Part of a small language model's weights.
Size: width 192, 3 heads of 64, MLP 512 SwiGLU, vocabulary 8192, 8.46M parameters.
MLP neurons of a small language model. Each row is named by its layer, matrix (down: output weights) and neuron, and shows model dimensions 0-191. Each number is 128 + 24 x the weight over its row's rms, rounded and kept within 0 to 255. Numbers have three digits each. A neuron's up and down rows have the sign that makes its largest values positive.
After each neuron's rows, "fires before" lists the tokens most often just after its 100 highest values on Wikipedia text that the model never trained on.

L6.down32:135133124173109144142122129100158117132179103127133124169123124174123101155117133094149139145144157155137156108121094143128110141133149114126154118121176098126169151133082145158126161107120150073102123096131156101117098111136108176113107144139160137163107104152086186125093142133175122118102084148109113097121133139105151080123119164156109128116127122091108105143115105124131097142129111097141141144100149103167126146086119138128083098144128114133080136153159164094096154160080107138120133122112105130120128130130140103118100126150144123173119180141089131100104130133108081165
fires before: ",", " the", " he", " she"

L9.down148:120145095117113108094141124130144091129165102141122111167109114118152094135140096132154120130115136077110147131163109070134124142117143119104093155113165125144178107130135152186118111159147130122099099162119114142121118114107112146115142106141112127141127148121106145158115155133138118107109088133124086112115157132096153079119133148166116147155140088146146120094102124111151144135143157102156125104104161114139118148163168098151096129147125101159054123121149172147132149094078127115162149128100108094138138141133136133123122092122133080139164136139112086154037147123140106126
fires before: ",", " the"

L5.down137:130111177170129154153143148126120126167148156137127095121103109121100125119116144175130174146135147144125134128114137136126111191168121175117169143088169132110085108142126129133149121115140185101137134146118152122112122150140127123136141082178122195139130137194105165163098127120148129119133091102105109148123164145128144098143100140137116108144145137107078088138106150123107125146136131119153148114136127083121136112154140092123092118123188105135070112090143115165095129155126130082127103090158136124099123134115145147086122087144126126140136126114098134143129169167126128142
fires before: ","

L9.down39:107130115091096120145104147086110150114108136160170167153132148160158126122054123153130144105152150124098118110124124160153143109102149120089120147151140140153130130134153104146097138152172074124128107147099173115145130156111182150118146123081103113096154128140130111138089091142156133107112118141153121132133134144097124130137143131130122087105118162123068102150099093095138128135149119141118128115123163155146186126117170148122112128189110139155128152125134092102096139136196097149138127157116144099138111156116104163132152109150120095129137098110111155144185122135121126153
fires before: "-"

L9.down58:126150113082141159080198127193155098128091105094164157150127114151106145144101138123162134153108143177126117130125137120166112161094119083145116134155150094071136130098131150136132130139062119097146139139084098133164108112139134146097107151140117130120119142172155143115140146095122132141147128123140143099157146098163114115121137102191126138141111102128117102117152100132116132153149099124073137105163099141148144101111127094116136117104195097127152144139120151132128136109147139125105121131145099134101114137122123123124146121138109128169156111159112120157077156106143087126
fires before: " (", " is", " was", ",", "ley", "\n\n"

L2.down365:122140145132137130122170139135153087133083129144150115149150146116141123142108092141092146111144133142082133156118084175104132114119104152155121115154131132137140124173139137184142191140165157151140155110107098091121152143139081087115132103142154134111156110127135093161130175137131111106117154115125111160109086101088142173140121099123148101102116121124062132140122104146134091131125099144178156115114162142102155086110125179146103128165056119106138085140114102179158126097121135111139131127149135119135119120146129145110113134124143157150140123131090092141108163143135144136
fires before: "|"

L9.down357:133172104140110121153148105126092154115091156134131124167130156138124142099147137128077123127104163131121121133159136143104114132123141143129110098132106092131104164147121130095115166142104136128134135162104145132109122142117122143161136113143131109136147105153147101195115156127103148149131069156105117160134140140102074161144152144102109123173128108116131104143072100135156120113094153136132138142089154130127135090128200148150134136116187165133153138160145130141127104176149120085141095176184158135141107139156137115133146144133158183141089119144103104154142131147135089097
fires before: ".", "\n", ",", " |", ")", ";"

L2.down376:128140129118131125121118162185124124131130097194120095115114160106094099086144181143093159072155114113134181146133205119148105154139140069163117154136169122104120164128121173129098112153112141113115109073140096109125147145139129121131105146127106142133160135163145101153127153130139132121111109130109182147128122093119136128111163146136139077100098094139120153098182145150152152146122157112129145133132147145165130131096111119091130123098135160131143126138131154097126125146093092094139116125149133160124105132098168116129120146128129142104113095151112121141113080158122136100
fires before: ":", "2", " /", ";", " (", " |"

L2.down403:140143122151154135144145132097156093117118128099152163158141129143129151093132096117132167092128108094137131090121139112136158165126136128114127115127124134118129133130104124105142141117142118112100125084145126143143143113120089107093119106075180155117107139137156118130139116138157131129161126138139131154176128152074116121117116148117115174133161125140132168157103103175137132123144165114130110090127074135204147123123075092116185119135140141129139186119154126124072153127160161122083095129133111150176133116149091135134170098135119098132171103135104132172093144147121091146
fires before: ",", ".", " and", " in", " ("

L6.down490:157126138124109087150172135123096160112116159157144101113126105133114149137163174132073122129141116130163128113175120123135133155116137176085121121155112104085108134123118123157123106083106110156115132112141123127157138115128132143144125140111143119152109161133117112079106107131157153095123116141128145128126158110175150127135115115147127157171142119090102139115190127169185083096116146160145145096123103109158148087125109098135131143127163179131143166126124117088116158135171111153127163125137127084106106145098149137151153195123076169136120082096133123127126148135142139133
fires before: " |", " (", "\n", ")", ",", ";"

L6.down289:142106157123134120120137137132099104119107130115129088147113121148122139163118171151128115127164109170135076176177147137107146127126125121121118106146155145097141132113121118151100123106165134156169127063148126094120110095119116086157103127120121123096116166113131116061122102109156102178097061103126111117171142116151146135144133119140135189135098083093078114151143110142144118146138108158122141133107110165108109141150090148119107117098119137168107163138150124123143127148177147116127140130140127123101106131145119189152091141098129118150129126109135124165176147104139133085
fires before: " |", ":", "ta", ";", " votes"

L5.down331:133143102098137102118102128115121094125126139136117129113122148164176086104131130153144115104103138103116106079150137136114132141108160140130132155113082170137114088156109177084147118142080141134155140079110116100152104088137157187127116162150109185106118121064129108126154094133135122101129144118148093156144129136117127164164136125127156163174134134103120118118096102117084150122152147130116090118125146126078146110126109170099112139112130119110156130160112150123133112161146110129084137108171141095168167159138118115131132110162115179132130129134166125151104093090112145142
fires before: " by", "|", " in", " to", ":", " as"

L5.down189:137137157136134109123124147107111127154116178134187155161095088096112164093158121118099128145114118143101098120104120121131117151141112095148117091109094098145173138119135119148109125112142150124068109142164084116149129133145114100123160132117134102121144135138109143162095114134127136121131150087105141118136178145149147101156118103103162151144115153080126116082149147140174148140159141087167178092078115103120134150147129095104089132143152099183107135143122123097123103141141088124132119102143105160141110112140131138138137103146111110166115111146122170088138101179113164165
fires before: "\n\n", " The", " It", " He"

L6.down309:114190126147145110127123123157118150142128148126132125129119174119110141153130140137171123139174168149128123106166114130085106148157130119156081137174128172122092147161119167162157129109144154125147102103170109130125136121125129135138114066150110150138096113112139137130069099140130123116139149128132102141104128114154129150167145142130136128155109041154115112119133125103126120136149100102128163136106107153108161115091138126154117131149150132133144169174113132103104153116153169127191139148121135122167086091120156122131137141105149159131129179110106126175121171092112104156
fires before: " to", "ed", "s", "ing", "on", ","

L5.down451:102169153130129179138114092148131138124113135106106106113110075173122126149112119120123140108137119107145186114170120120117155152091104147165132127180139141137056137148134096128099053142112141124122121126115149128145135145106108175091145113156122124120123130132118157099115100129130098098103174136100099156143156120129105150126099162124129131137130140114137123142125112100139187132101133135130140156137099165113113117100115128171131125141094113174122103112161090143101111126158078144156135099122145118138119089109144066168099139153149143182103140134125139145112169104137167132
fires before: "-", "\n"

L5.down471:116164126104121150109101122130101112118164133181126144158109145102162136133127142091146125142101145113114107098125144140103072126152169185140117113135140132122077076125114069149119136130144144115139158152160140101148131134135176150111153091118122129124108143104169119170131115170189148125124102201114101114124083150120159165111126098161111154148144115115140148165151086097137135139118129100156119137166168120154123117144146105159108093128128158127112166117125122113088141122159093116122138113126144107077078155133120114105124134175171141117123127124125150099106135134126140117
fires before: " -", "|", "-"

L5.down469:123105121135127150137155121107152131108140129126161130113126116130076140099107132133086115103141139069152139112105164148173146129136126126135144141120128151127164095118095133106095154127153162064077114153089116102109119127126113108120141141134114148116152124108101141181118127121143131126165137137102142110170143147141124100142123152134155146109158068154117147131131115105128110163181138115166173095068134112169141135132101142174119124108173111157081124119155167102117142146106084153121136141149109160123113141106141124097189111145105134137137148113100118116085083166086135129
fires before: "=", "\n", "\n\n"

L9.down220:145107133085126132115124105088152146149125090118130113071119162141159140132105126139110165115125087111117181115117132121125099094112162121126145163115140129078164103145147133086148144173112134160132136131113139114139147090098137127142175127100148129121091187172140128120088099083122126099116135113074110141111102136125138187104117113139130144138119134157151127109144087142136137092104136139093108109125139146152111121119118144137147143141092096116175175131117163153129088111174132112111142170183123129072093089138132156154128125118109138110168110132146145135095123162110143146
fires before: "|"

L2.down455:134096155114137144151137141129120116141102149095130115140118101124122122167153101162105172128145128146086147144109138148138091103115106147150167135134073106131113096087161169154140080143152106129153172156102123125153103133125140085130123145116144117132137161124097102131100127075101143076135148102034134119155133148095180158122113125129104131144134133144137111145110134175115102143127135126131092151112136111132131123133099121164177142109138097110154153180152126141132141100122131154085131096120109145092095145126121122126104149122128151128134120071119105123115112075084147085
fires before: "|", "'"

L6.down139:132072152099143111106148143087116141112112172128126100155101142144105126108088109137143142138164183128143149161121114123132138125116145148133180123128162112142148158147065127155103155077113112127132107102163124142118119124124142136116143120120095115127126143166124128137104140095137137148137126131118094088166149141128104094091105136160148104122137097169122121125140122114155150102104126108107126125148147099180146118155129125136089141134122134147113130156152198105076149131096157091121149085170090161086095132120154117143100159141097108136172145086124186131137108141094152109
fires before: ",", " he"

L5.down453:113147125176173177142118158097127133128138125121175118136114151113130111117095099146112099136147152101138127109141144157083081079162089095159135134107126127135117138140150152137118151119068156127118126106090114105163156127121147202125111161104144125161129141121129133153122106134149096084115123145152142111140119108122126123144149129138146138178112150097091125150097179148154179118117190106152137155137088147093147115136078108092167144144126169128154123138173125141135105155126108130086093160078150106119146106131153120131107116154117124125108141123139162127154141133115142143
fires before: ")", " |", ".", "–", " mi"

L9.down251:131100085111162135128118131171142142120131126141082153139149127086140156137081108097178114141109165105134146149096119125140118100161143091135117124174148138158135176161192165122151108108152145110105180090111105104097099145140133144139121167161136139139123142138153154137109108138150129119159151112140168111105112165123145087082121148122123108127132128109141114140145128099123127133134097126125112126081151096111136138139126111139105174130122121099172134113153127127130132104124132103115138129160115102112094113130180102079143111124179073124123159128088114099125119191122089171
fires before: "s", "ing", "d", " the", "es", "ed"

L4.down401:082114131120146127162135097116097147061133122117148171122128126106112175096109073122082151134116148127128123108121158121123141101103150132115132143090142148152156123102125105182163147139157160135098130081144106126126066107117129136106077147128141085108143119124173130152170116174124150126130174124136083132107122121078160148167147135124151114103163104125112144137150106142117162130128129120165125145105094114162124143130120138112097158149118190116142122092122121112138141137118110108128139106112094107132074109129110163149123103159139150124181130092104132125147096140130174129
fires before: "|"

L6.down63:147086119133090111095142118134137099136095154140132109126131170104166161120118104104095122128121136125107084129136104111116137112109111135089128119153177140141176136128114121130152137120116158119175156083130146159115110129156129146097136099140154073105109156190173124109111105107097106132138115111088160087122145138136165128118084122119107134131098161100119100106097144136121076112121143119134097134099141118136131154081114159173152105126132174152164130167156146104126108097128157111142170113123122108096120136107117125142168135066154105143160113096157096146131077115114135108
fires before: " |", ":"

L6.down114:091160106095131134108109101117135181152139112168130124150157121139147131144045090140138130112100149129116156113137087133093153135114116132155126127080131145181113130129134123171103101165107116130146139122112171156168140136104144112120140146139112112100158167151082100096115128086130103152127102116134132137173144148131154168135168102098101109120130118126120142133086129123101139108157120163177132107140167141121172143066103132123139153138097106132119132109154109140134115123103126155108102148108084144139100109109140132137087129119123157132123145114138115150201125178148163144
fires before: "-", "\n"

L9.down129:108162105101085153162132125127147117130141116088163084151143140164122147121048178108123113127167105120136153116176126140138100111134158135096121159153128135167105140151139105154116152113127080118139137101139097112139154119129183139109147123128087130120103098147140102153131130118126123120099143124139118146122097115160110191163124169135131154152156136114094136110154106143110166134086159114163150158108100146114111128143128121150122127131156155134137105142147071101152163176143130093122114107091104096179156137159097119134108116148143158131138112133078143126104122115122122077
fires before: " |", "s", "(", "at"

L5.down220:143108153119076065121164113071088129148146122177135109133135153134147159141123150123092124141122126158133157151149147126138145149130155142100125142120130135189139152154131125152105129125146149144153160119130133123097108171158154138134119139084131128138127128129101112122146159138130139084102112124138129131102143123139139143149154144121153100121147124082134123123057134145141078088172119107112155134137130129164120116077097111086112155123138159167133140157152157163146127062130108125208107134118122148124119132107148152136094111126109143129112133137093126197100169109133116108
fires before: " |", " of", " in", " was"

L4.down304:134153086120118137096094092104131112151145111143126097141110098153089111130145131165135150089153124101116173164110117083117121111120117113137134144119107119101120114123150148103106151137134095144113134131111095140105116123162077108112100144152104150147116136160137160158109130141117154128158187141149120158054085120147138109132172087134103112110139081116110141108163118154107193128147128144160132136115115119115149156148113130184141148129161161135132128125134141167107117069096156146117102168173117158096116149135129104150143119128106068092125114134145124136172097146121108125
fires before: " |", " by", ":", " date"

L9.down260:123143142144112122149149133094114098118143130120118138129127183113117157167109163166105102151178154124095082128166167110129113100145130109131120121098119139126143166153137125136129110132122086148117160108135132163111114143093101114168126131108148162134141138117132117119104116112146155117128119119162138126137109101096087104138175130172142165122109138080096154103125116117126120127137143099105133094152128130118117141106179113135165115131134148119138112129116090161122144128107111120112111202134121124127166158172120085162108091175110108123125127178110072170083060168125139158
fires before: "\n", " (", " |", ")", ",", " vocals"

L6.down349:138117128142147110148123151075152112108128153159109125136116087171091181145137150132132131122098136181111089141149129148170111136104151135113139133142117119184119137122155154089165150116166127158138122095118136115123118118151117090107156155158103111122113159145108131131089135116123117111123160111168162159100091157174113173130138107137134106124123134092121169140100123114130125138107133096114111136142108139099163140133160123154153100071115117098131130119107115125168079119102138208084108103095143118127112118145129113189116135143168112155133167101113110132160139169121103136
fires before: ")", " |", " p", ":", " ft", "."

L5.down41:142133120189132144096128169114127121106138113104104142160109108167084122092119159122104125124118125142094100110139106087115107120095121124162130097133164119142113178142137127147113175127117145104115109119129108120132107161141108114086144115132100094121139125151147164088141154127081125186111107092094099123128127111130091113111120100159182130136147126142134137158140115135146059102167122144131148130150106138110172133073105114139141140164130101170140157152114123140170127131117118129093113104129131098084130137093168126133152147106131144088210125119136100117144099124111165129
fires before: " |", " (", "(", "\n", " 3", "'"

L4.down375:127121125122111095092144150136114096114154125108139113119120113146121118143105113129133108094123123109107163117110144133128120153112124074078131124130085131185122113169142142161089132126136143126087115136131152129114120153149129142086143126087115140125112083109104191127137186130120147138123103137147099127144170106113152137151099147088125089055171108160139154097134127129134174185164139146145100121154134122151129104108138096157110100121118124145103125127168127125108174131121171154100140128112044158126159138099122129164127131137140155175167115147150112130125119135142155151
fires before: "\n\n", " He", " The", "\n", " On", " It"

L2.down70:140136125104131109100179177159153125143091161134155138161164132103162088177146136106049126122091153192133149101146147104150104120142089187112130131132124141143106117089157122122143126132153174134101097153112121149124127150114113128156122151114123131119140162119109102106108132141168086140144178133159154154123138131150131120171106116121086101149104146140153165144158091135110126106133126156131168123110127104142145135114086129143132129149138119085127146140157130109109107187148098110157171108136097149102137102095100132083128168131143135143148137108119136109124105112144144102
fires before: " |", ";", ":", "akh", " ("

L9.down65:123144132130135177121133142121119137140126141140170140166129084128105141133096074124127114108131138079112114127150139123141136148117150097154132121113147134145136139152114129149149093102155107074178135123112154109144136092121144113126066142117115076196133132134106078137139118146151075111124158149130119159136133122116112137148139130127161135124124113114080147125148133121122112084132117140140100087133140118112172130134159173086159180122170142102109128119131098132103106120135132141097123112171138084153099147131116107123125138128126183151100128127113063110136173139070191121
fires before: "|"

L5.down113:171123097141115129151140133130115099136157166140154086134087132116121121123101103115104133117136133137118150099103118081123123196159118138143121098126097166154168155065128151140113109078164177107106135117103113139131081093100122142112096159104117140102118120168139140113124136119153142107155141146140127074167120136141137130120104152159131124143151135143090141096133174130146137149175129140119142122142103116130088088130137087109101097115091156105149142151125146181118154109160128140130150141135140168089149182125126164149092151142109114098154155110139143105101132176109110144
fires before: ",", "."

L9.down270:125139111116111082123135133129126087124150124090130125097114142117144157118077134145091125153122165111155147129136130105137130156118131160117093141145131168090123135136124102120128147086127045162111123128125165127074130188092154123113099124118106104087107149094133107098115113105164142163106108132127139126121110138181099147096120111097146084136088133134096137143156180128114136112109118107104134139145143125154147110136161135115159108143151146135115104120140143078089157092135107089095123144139138116155099166159139137144140111183171130134128052157160119124134127146123128123
fires before: " |", "{", "″", " (", "."

L2.down276:153154153118110142106138086152154069147116136109163153145114183144130155131128130159103155109109101139126140077150119145113126127119116103107120129142124128126140117116080145131147083128100150166123104155106163169148128144121130121054140134109126117131149152141125128144140113088125118150155124118095111148127143158137164127110099097150131124165143187149136124138145111118167120083141144158119155162107125095110142108134110126177104103163127166166128106149110172149160147107119099165093139126114112124131128128104058154171104133153120077136119147096155181124165138107110117114
fires before: ".", " mi", "ound", " |"

L5.down489:080148113111118112102153121109144108147168117113121173171083111136199098103118128113130112137114109121164143122127122114103122185099093140101130121149174133133114152122107106160163130140146115080157154176142166132146145164082157153141091119106125148148145097110141143133122130153139130128123084139111095150140133112150171156173155140137124124096136115114138138182094107140119193101114135141146133124103142123173126095135094115102124126167149101150109099132159108122133127098119126116106125115139143140134152124167141112146117177098135160088129139107098099160129170087146152124
fires before: "|"

L6.down378:130105105133150144088132136139124100147100108160114105114141079123121125120113153101075139148101135121159128136139133102143132112095162166104110067142157095108106099147144114190122113127104134136134139148090148155099121096152101126145126161123143119157162135178115132113117127109145123114126208099109148127148144139115115121145081100110127125109118145124109127066147132151098093106168118097110147097139143158119113129110102128113151095129126128129134116095118105135102133172130153136113125113118119112140200122089105092143153113134083089138087100115105137141103106197093128132
fires before: ":", "-", "–", " |", "%"

L9.down372:153154140115120121096134150145126135139150124086151124147165113119136132128120098142097154119131149111131090152124144113125154092143095118139109151103130124167163090136113134121156127077130126134164161147077152158111159133132081169139089111137093110137113092127089115117134136113157119205127077090144120146175146132156125135162179108137132095132121144129109138140090110147102101134108131096109135118138170151142149152153147119162119106133082113140153124140130117113111133112115144109106119127160098166106153116070094151116091106084122066151124136132128145052117127144117129122
fires before: "-"

L2.down479:136112118139128139161156183090166127161126131082097110113133149136129112152114123170105139139150170120135139134111136135187099130147102147108106142135131106121127133170127103125142082116135152088157131079066129140150119147131140094113150156131168123129126121110195147130139115153145138146131119140111139116124181151137133165091092085157123145148157121131083091154120132117142127069125171107150120170070104131165165110083124137105134153132155176115138161141155115161172151140161113102129139121124167110105112161114107136113133147120146148113139125080122131127144131119106112127
fires before: ",", ".", "n", " |", " ;", "i"

L2.down452:112147136170123126091157152135134094096140116120154123111100136087068115115096119111107147143103117148131117157159116147124118168141160121114126128134120124097148152173110153150180130140098178110110148098086094130141117116113063136137133136144105150107129125111125132134128119116160137128159172107129161113160118160121166167095105090137140178115099113118136112118146112160129130123119083156082144158111109132114156113110096139134109146165129156138131136137116133130143180112149090148113142150144118082108123137117069146161128179140120157117128153145154151142087131138049124156
fires before: ",", "\n", "s", " (", " engineer", " of"

L6.down202:114100081105127078114099123092167108125105118176129148153149147111087109115136095130157138130140119121159123113102115120123147158091130122118131107120136119171106174121109134110108122121141131105107113088113124173134122164158121108132165147121103117182135099139116170116111159117133106141130161119109120116118120137091120135114117159178143126077094137176160162147117143125128134152160155104114135102116145168095103147072146100100173132147141113140126150129122136152139110126124105145144094141128112141126170150161135089154139108129181098109162165151108113144096171147141130207
fires before: ",", "'", " the"

L5.down445:122118079084137185178115148114116116159122152100103167088105130135137136100119128157130159138109130117127113136107112142126131133131148098155137113143177105158131135115101156196173144102100153135171101158127119137138127119149154120100141157128113156112139113121135137115147124123074142097164148160112144148109150112154136112142125116155132112131152163111099131153090094128136107142153153180161088094087115134161141113096114102110140126120176086099116094099164139149096131170141097121115101135165106156118088144154132110129090131111089109138136114130110107154148101159074129143
fires before: "|", " |", ":", "–"

L5.down74:171107111113162094127143119178137097115171106116117107082143129120180121131115143106145100133147114103121142103121130140154085150121102122119117108105159118102115112167146154125155130100122142110159108070091168127139148147114092107145078120141125137106130073135091103114121101146106111070155107112128132134124102144132149193096145142145129111142096095113137130151121139146121106074107156132090127133110188080133111146137133120116158177166121123135123134132109120130137186155108141072137115113135142136149102076120100089127142113108148101123152115122138150131118096111100097120
fires before: ":", "–", "|", " |", "-"

L5.down416:129097090135143133144120127152176139123129148154150100133136113087138112139159143095135140155114159116145116155105127152133133156127150122131129152131145109163170142136068146146100102090079179124131077139161122095147111121120098085131078123074112096128159173158147136188109098085109112158102075116127124112098160146124156109130106110136116159145144120121141129106086126126155109152147136124132108104130141143157121148117165100148108155140124121145114154106155141182101173122115152107079138122145128157155114127102151106128111080146169132140135149119146127132116116074159144133
fires before: ",", " the"

L5.down48:141163114131136132133126127093096123152145134147142077141098124159179147125099143124173164114172113113119128107137109140143157097093128119135121066127106140081142118143114113137164115111136108165120140107157159166095138171092174147101156115110159173104071099139098118117130139156087154104120133160156125130132167075116121145170130137135122101144136112100123120108163132164151132115128135151140108126142132169123095112125120133129144178138167183125116115120107095113098139111136117159109090144104125155133164090109133155160088121143167142103156142133107127168143160098153123120
fires before: "|", " |", " by", "s", "–"

L6.down193:141157110148123128115147134107127118185125113125110138131143151135110132159115068128156119164123159096130115094172139136118190102109186156106112157152126145142138143134090127149146091147141129138147121089138153157091157121143092138140097113118132127113081122105149145114128159073154121154132171118123106150113147131112171167138108091110115110130127138131120131132170125122139131088176129135101060115115157133147103083129107086143151100136125132099116086128079131133087131146116141076149123095085136121141144117114136147092159167086136109126083119105124111098121156126118100122
fires before: " |", ".", ",", ":"

L6.down154:080114143147120089130141155120092112134153125138120147156148143123106146089134167144117136148121105136119110160101142103113177162107123132129141118111136125133110145150140087137163127108097164147102160121119144116131072148096153095129081126119177101117094134161110117135115119141125144131122102122064140126145162173110134170121130123121127067145137128100103117076180122161156092127136140120151134135126103097126125150080165150141124116144186152140125154134135141155088150133153139132125140103134165166083105133155115132118116155106093155137166107122103147181100147121118124069
fires before: " |", " (", ";", ":", ")"

L5.down476:142102124134124128157142090115139123133114143107097140114141161114131132143169126118094129127147122148127096124122156162109102200174125119114116126158130101121081106116095161142118131070138182129173145145137149192100119160116160189115087161126171168131124122131125118157105103094134091170126126132125115150099124119137126142144118154164150126134109155116104149146138159145141168126131104117126134110094089132130131105117109126089102129157140155135128182113123150108111129133147121149140126066176147123125111143110141113109127117156099109190124101108093125064133135141129096103
fires before: ",", ".", ")", "tt", " and"

L9.down243:169138133133069162147141104117063099129141135125139128129110100200129153111135160117125126163136118157088081147094111128134166170120162121119133095110180116114153138131115146083157152113173151113126113080147103134111158161166094130150155149121112131085113166146105137154126129118143121162164127139142118102122140136091112123112111123154139157120108109124064112111125115132137178130107137127165184116117128113143163126127140093117105118154157132170106121138092136107124147157124150106095161124140119172107122117132157126138107131099131118114120126155103132127084155110107081162
fires before: ",", ".", " |", "\n ", ";", "\n"

L6.down89:166136098130146142113139133115114167092127137127149182107141138113128167120135148126116168171162142105128149147102117139150126142126122120117122118150091156090125172113101165117119128095159159136127124103111109097155122118131091103121164088147139117170138134111166119114144141148116121127144167156107100107128130149147092110163165154091092139141105139132148134099168156137135144099157135139133188137138126078118136113112151155146087122138106148126105147176087099147120156142107197148131121131147174132151097143113127140146159148072120149148075111111065124180113144128118117126
fires before: "ed", "s", "ing", "ction", "red"

L9.down175:133167117105130139129150129112134095104124105117167150125109111120118109111099122194135163126169116160120128085124172119126067127117119152139126085103137136084166150101134150109144127110092117133117188088136136138145128144167133099115101135116138139106122151144155113162112127144079121109105095121167078117146126140117137121159093118133172147101114096130134153104139125178167120100125134079131127102088114119069165151172144118167141107148138124097159140150139131145122135135140102121133150124158124144179128170090146117099181147100119105112130159158097098111133134124105136126
fires before: ",", "\n", " (", ".", " engineer", "s"

L4.down324:105136118106138140134072157149155071122109158128090157190146084135113114151151135129153176114109136152090118083178105096100093102135124143131155113112152123105109107090128179096089155123137110122168143098124107116160135112124122125106110100133143151112096125104108145125143128132104139149126119127159130122143149147180139102134083155147158138107122119148146127135117150127151155146074126156141135173132167114089141085096107144086129149123166128143168106117143138157116104149109150139117174122111156087136104142099122128132129163164136087098146108148099097129123151114111093118
fires before: " |", ",", " ("

L2.down122:120162131108089146146143134162156148134136117154122103107121083113104182137109121139129133082098085181138147122156126097092123109127147117130095150116104132115111141144107175158113101140120144109122131120110148113122130115187140142114165155094148091094109116164130143114168115100139143113104122148085125118152110136130177143123139097124173137134150144128140146124107112154136175183125119165155131139152179137120160134160127100148139124112188139115105134137127076162144161128149113137105143056105099127110116142095173093160148156104127126127176111160118129143127132109112114154
fires before: " |", " place", " goals", "–", ".", " player"

L5.down29:126078168120144177099134087118123153152130112138137144115152116115122088142076121079111122109143128117149135141138163141109151134107132148117133122126121111167117104137156133177134114134140096165108132127144117137130127132124177138118137143170171122111157087123090146102090132130135139119150131128118132105089139112102165105073098163138134125149100163138098138116155121137132107094102104107069120164111117116077133111146132168143175127102083156129157123135059133122137076154087126138130156123127192099118089121122105125157141122169120092133141181108103137109137118140130133134
fires before: " |", " (", ";", ")", "%"

L6.down301:133080120129090096127080136066159127149104109109120089156134156120128140094153138111116121157098127137118143124089127144116159142116127085137169124127136091138140059155094088096179118126180113130117128143144142075106146132140100127092136129101188169121146124151138097151082113128128154169139147121120086123134162110118101118141121092133132125135137121099137104156146133132109097114135096114149156144154164114154162114100131133113150108088165155121093150135070142129129135124113109132125108117165093103120142120115140133132142147187105176153147156155109135119098114119143146128
fires before: "=", "\n\n", "In", " The", "The"

L6.down117:139132115157116108110119134138137094134147132166126087108134131102120107107122103110087180167127119140117134121109106140141112150117121117103116156125112123103152111138122123113151127083130102133114114128135159134117165121149067110103157154120107126115185115119108143121144126111074098195118176130132147129147141154100109127139127149146171172081139155133098079136136169140107145154156162186159110106126088135109093104106068094133094140118144146066151139110113116134161120117172121127113115113110101077096116127119098120116130104098105121104133139110115114142149117152111106071
fires before: "–", " |", ";"

L4.down169:108123135127155175129111141116175116158127136099135142193103150115113163127149089106144111066158100152214156128132131092131115128113124107149171107090129173060098136143131120086072127171122146108106130143093113137127094132108083117110108139133111146148107084118121143097116113120146091115120132127115150114145153166105151143083102092149133106147143128109148121142146102148109137148121101127153150165167152119102119156162131154124149140109139136103114147133123122109142121170160137128083136124109142128159120127093159107111146117102106132123097145138130151162091129142152154125
fires before: " |", ".", ",", ";"